MLP neurons of a small language model. Each row is named by its layer, matrix (up: input weights; down: output weights) and neuron, and shows model dimensions 0-159. Each number is 128 + 32 x the weight over its row's rms, rounded and kept within 0 to 255. Numbers have three digits each.
After each neuron's rows, "fires on" lists the tokens most often at its 100 highest values on Wikipedia text that the model never trained on.

L3.up372:097115152182214122144108119133117146118086134110098095164100114144110117123212131150155109061118118131116128090148164159082170096072173111104100147104162124167160125105119146084086095150100072121082130118052174189104158089103225121138149123138080110217147157171115102110102127127095127173128139101116150069170134131126185095128112138144159119168138157117095132097161148172145154164127165166127177143128086097125167133118083067061101153150089128155143142126086083137154122145124125
L3.down372:128176127099121126127102164152136119129152167101138106186092156069126134098150124112113093149102153225196146103149140142144084115147117150108147109100105127150051088101165144133103175106140105177149161125130162123153133107156070167146104123103090141096134121157099150151066098123108159101088112124118114121077061194155122104154140080169232110169120144128122151117170133109147110197093138037129153129110085125148152138183135055116089122100160118100068171120146151115131094175110159
fires on: "l", "ology", "ible", "ational", " law"

L2.up18:149141147154093112102155089163172161122126132186175095143110131140101073119112173101100128125167108127131105072184132090107151156138104173118121109161078123164087100113154145103104169161049145179142138126116119131143158144142135082103148090105128154201151187128122171076101176106161079098084101151109066155137169086131134155135099143128123140099031196087131096047142161207139126116150140171107118077106106096143190092188090140099151130171115118105166123149130119090127144140124138
L2.down18:118113168132136096141102099058133109129126119081133171101176128139117161137164113134127157125091137171149165171101178114151121108087172110096144107116148104111126125074147144105120168064161101133157161199141108182077141123103189143127155133131136123079143138073105047115179033114135167133149130090110151123147104147148149107141104112184133144126095105173075115148143105080080125180122157110136097177150064093169103090094159119083176077129132171184184185160121053145111127147154124
fires on: "istory", " music", " record", " Country", "ivers"

L2.up260:090136128121070075061097133088089107132135180092076091111081114156099163078114012096158127090129107114155065165155136135123105155115114101137091104094106141114113078135126139151079098091117089130166139119081128096136081103114122113096131136094179060101143086109116153124106083128173121138145109122118112146070141101116111112050108144097132101126105091147109161095165091140144168120087121113083120093154097065184105073100129105115091056115057144115097115103152165102154109166112088
L2.down260:137089111153162138164081080205061118188137161146130114099115126121147201108138127087127144123098175087135154115086156138100146097129146174141108135092110168125123091137105072070183147172087145095134108196158098105107119096110138100112131106072136124112157110110171143093180063087126151113124219131109122088131124118112128147163098162127114139130135186122095094170103120080070063161143145085119118080148066162098161138188142116109165196166113107133130168097103152178151157126153150
fires on: " t", "ction", " direct", " work", "op", " Pro"

L3.up344:099137160048163136099103130113144160124139095151134147112087112158112140143127144053078186135125116129121096095128111154131088071094072100102107177104132135089106164186103040120160090147122076075124182165184078099137089105104131124131165128126120111140141040111084135105140121090145108149145149165164156148121118119120206154099180130097182127158120140112170088187114117154141094154072112138099151115111125153135100105124089207185095080138147131147168112136148163128153191179146120
L3.down344:081130118113146110186108127128037155085119110140134157123135188124132092075176137135164126116096120169108146099129131157124144130148152134110104101201132150108123145083144145080069131183162196126125109122091122121129132137220123113123138128091156162107109094121124195180168164123099095073128075099081131162165181151178129132101139080100073170137093103142103142137111188107109160162120181122109101152133179143131155107156236136177106165179130102119089122139102155146107152189134115
fires on: " them", " years", " th", " camp", " c"

L2.up560:146115156187138144141119124117215162098106122111178097088141117161145113142113138126140146148110212116137169116177158100173122129115112164165142123115158119129112103183118128124176223160141097091086134122128249100124121101137151132126175090121133094183115102115138171133141124119135092191117098158147142145156144172143136108093125158159139132125148068123118117152069131166148121153188124113164107112163111191098151151181140159138207125193142096144211104133164168106173121154082127
L2.down560:140179148106138087108063100146074153132184161134094115071138163121125122183142152083133076096144111077078150090157094132119126140104134154070135118159124073118181139148171155102056179132107192162130132147112101120134123171136114174152106141144119106143137114133115116100121141184107100129164083182114133140136060115108180105152081150198111182182122140172170039147075157135134122133095143128151128094139131116100168164112075172157139148092068093089094105151111147082098131193120117
fires on: " inter", "uel", " vers", " met", " based"

L3.up318:089148154144109151121086108059157107098085152105151152144142156194166081150140105099078144161171100152158187154124136081048117151130141115094143104173171134112132169073140115150133162089141106088144111152078156087149128151161102088136142132145108121129093112156114106076092140118152122138103153126109143073159106160104147086118074054173145177101160165139116133107182145203167115100146124176181114066184129130180150104102115125077135122073154161143136100083082119205140155133140176
L3.down318:140117118176143117140157116143118174132162124149120171166211102104065098158144131166101153122088153104098077126126194137088123148184135106156089119140101149086129125155125215109166169155150095146201196164160115148085096093067141135128180141125156097167139106174101145171136151110116125113152116140134161164079173114101154102109126167075072079101111139143107121154116150076129155095104110159038108123097099125102132106125100148123169088098129093157141118114130115028126086158157085
fires on: "y", " not", "app", "le"

L3.up416:140182100136087083156136129119143146158084154068121162180157219119136135150095140137123150055155112117063116061135110133142122134145094133179109142160059111155138141122131170135113124138154145098111133096136122085123115136110206167101133141064086060083159158140120149149150143152148117128129141100086136044115095160098172126111106123178147114125127168093070111150094103110192116115104114157161106153087143161128118145106116087134141139120068217163061126206087171141130135162117142
L3.down416:172107156063127115086084145136119121166093123156134152094109129156163092109135186145071115130113088126112158129094103092031122155162113113142157080098102085138150050115134075193140128087124105206118119124088128150124094155143158190156159108104120093150135175124124181149147075162149133166151135154171065165209159175123132101172119091112159064136194147084115181141120124109136109140134127175105139132149115131155102114106106131156133119076087096126128145078116103200135172104160134
fires on: " her", " dep", "ic", "'s", " Sec", " some"

L7.up331:187144161110115124138125127172134169164174165098117190158113165106110098103161096140160091190113168099034052130095114082141130178167194077110172095165149118107110066133084072124145157178158110151143098103147163126146126141109137126148163105122169149091168061120140119147102150114117173094155105114120134136174093111120132096075110154121070167106161167143076118072136108130124114126099149132126137109112151144152091094147180117095107104098129135191132087162095135080178113153209156
L7.down331:113125140135101116078125097127079074096130103125119055097036152130109134146053162160099113092152171188148154120105102126124130118102092202149103138124107145164094105217119143085183131104140132103125151170157183121118127125119135208130137159153163166156097103094115125061093116194173169140083146162105155158141138115094133085087125160055170118097134092149127138128123124144119104128138107115163096091137192099141128157128127132157126150176093107110128151109108187150132143218156080
fires on: " Total", "e", " th", "c", "ur", "and"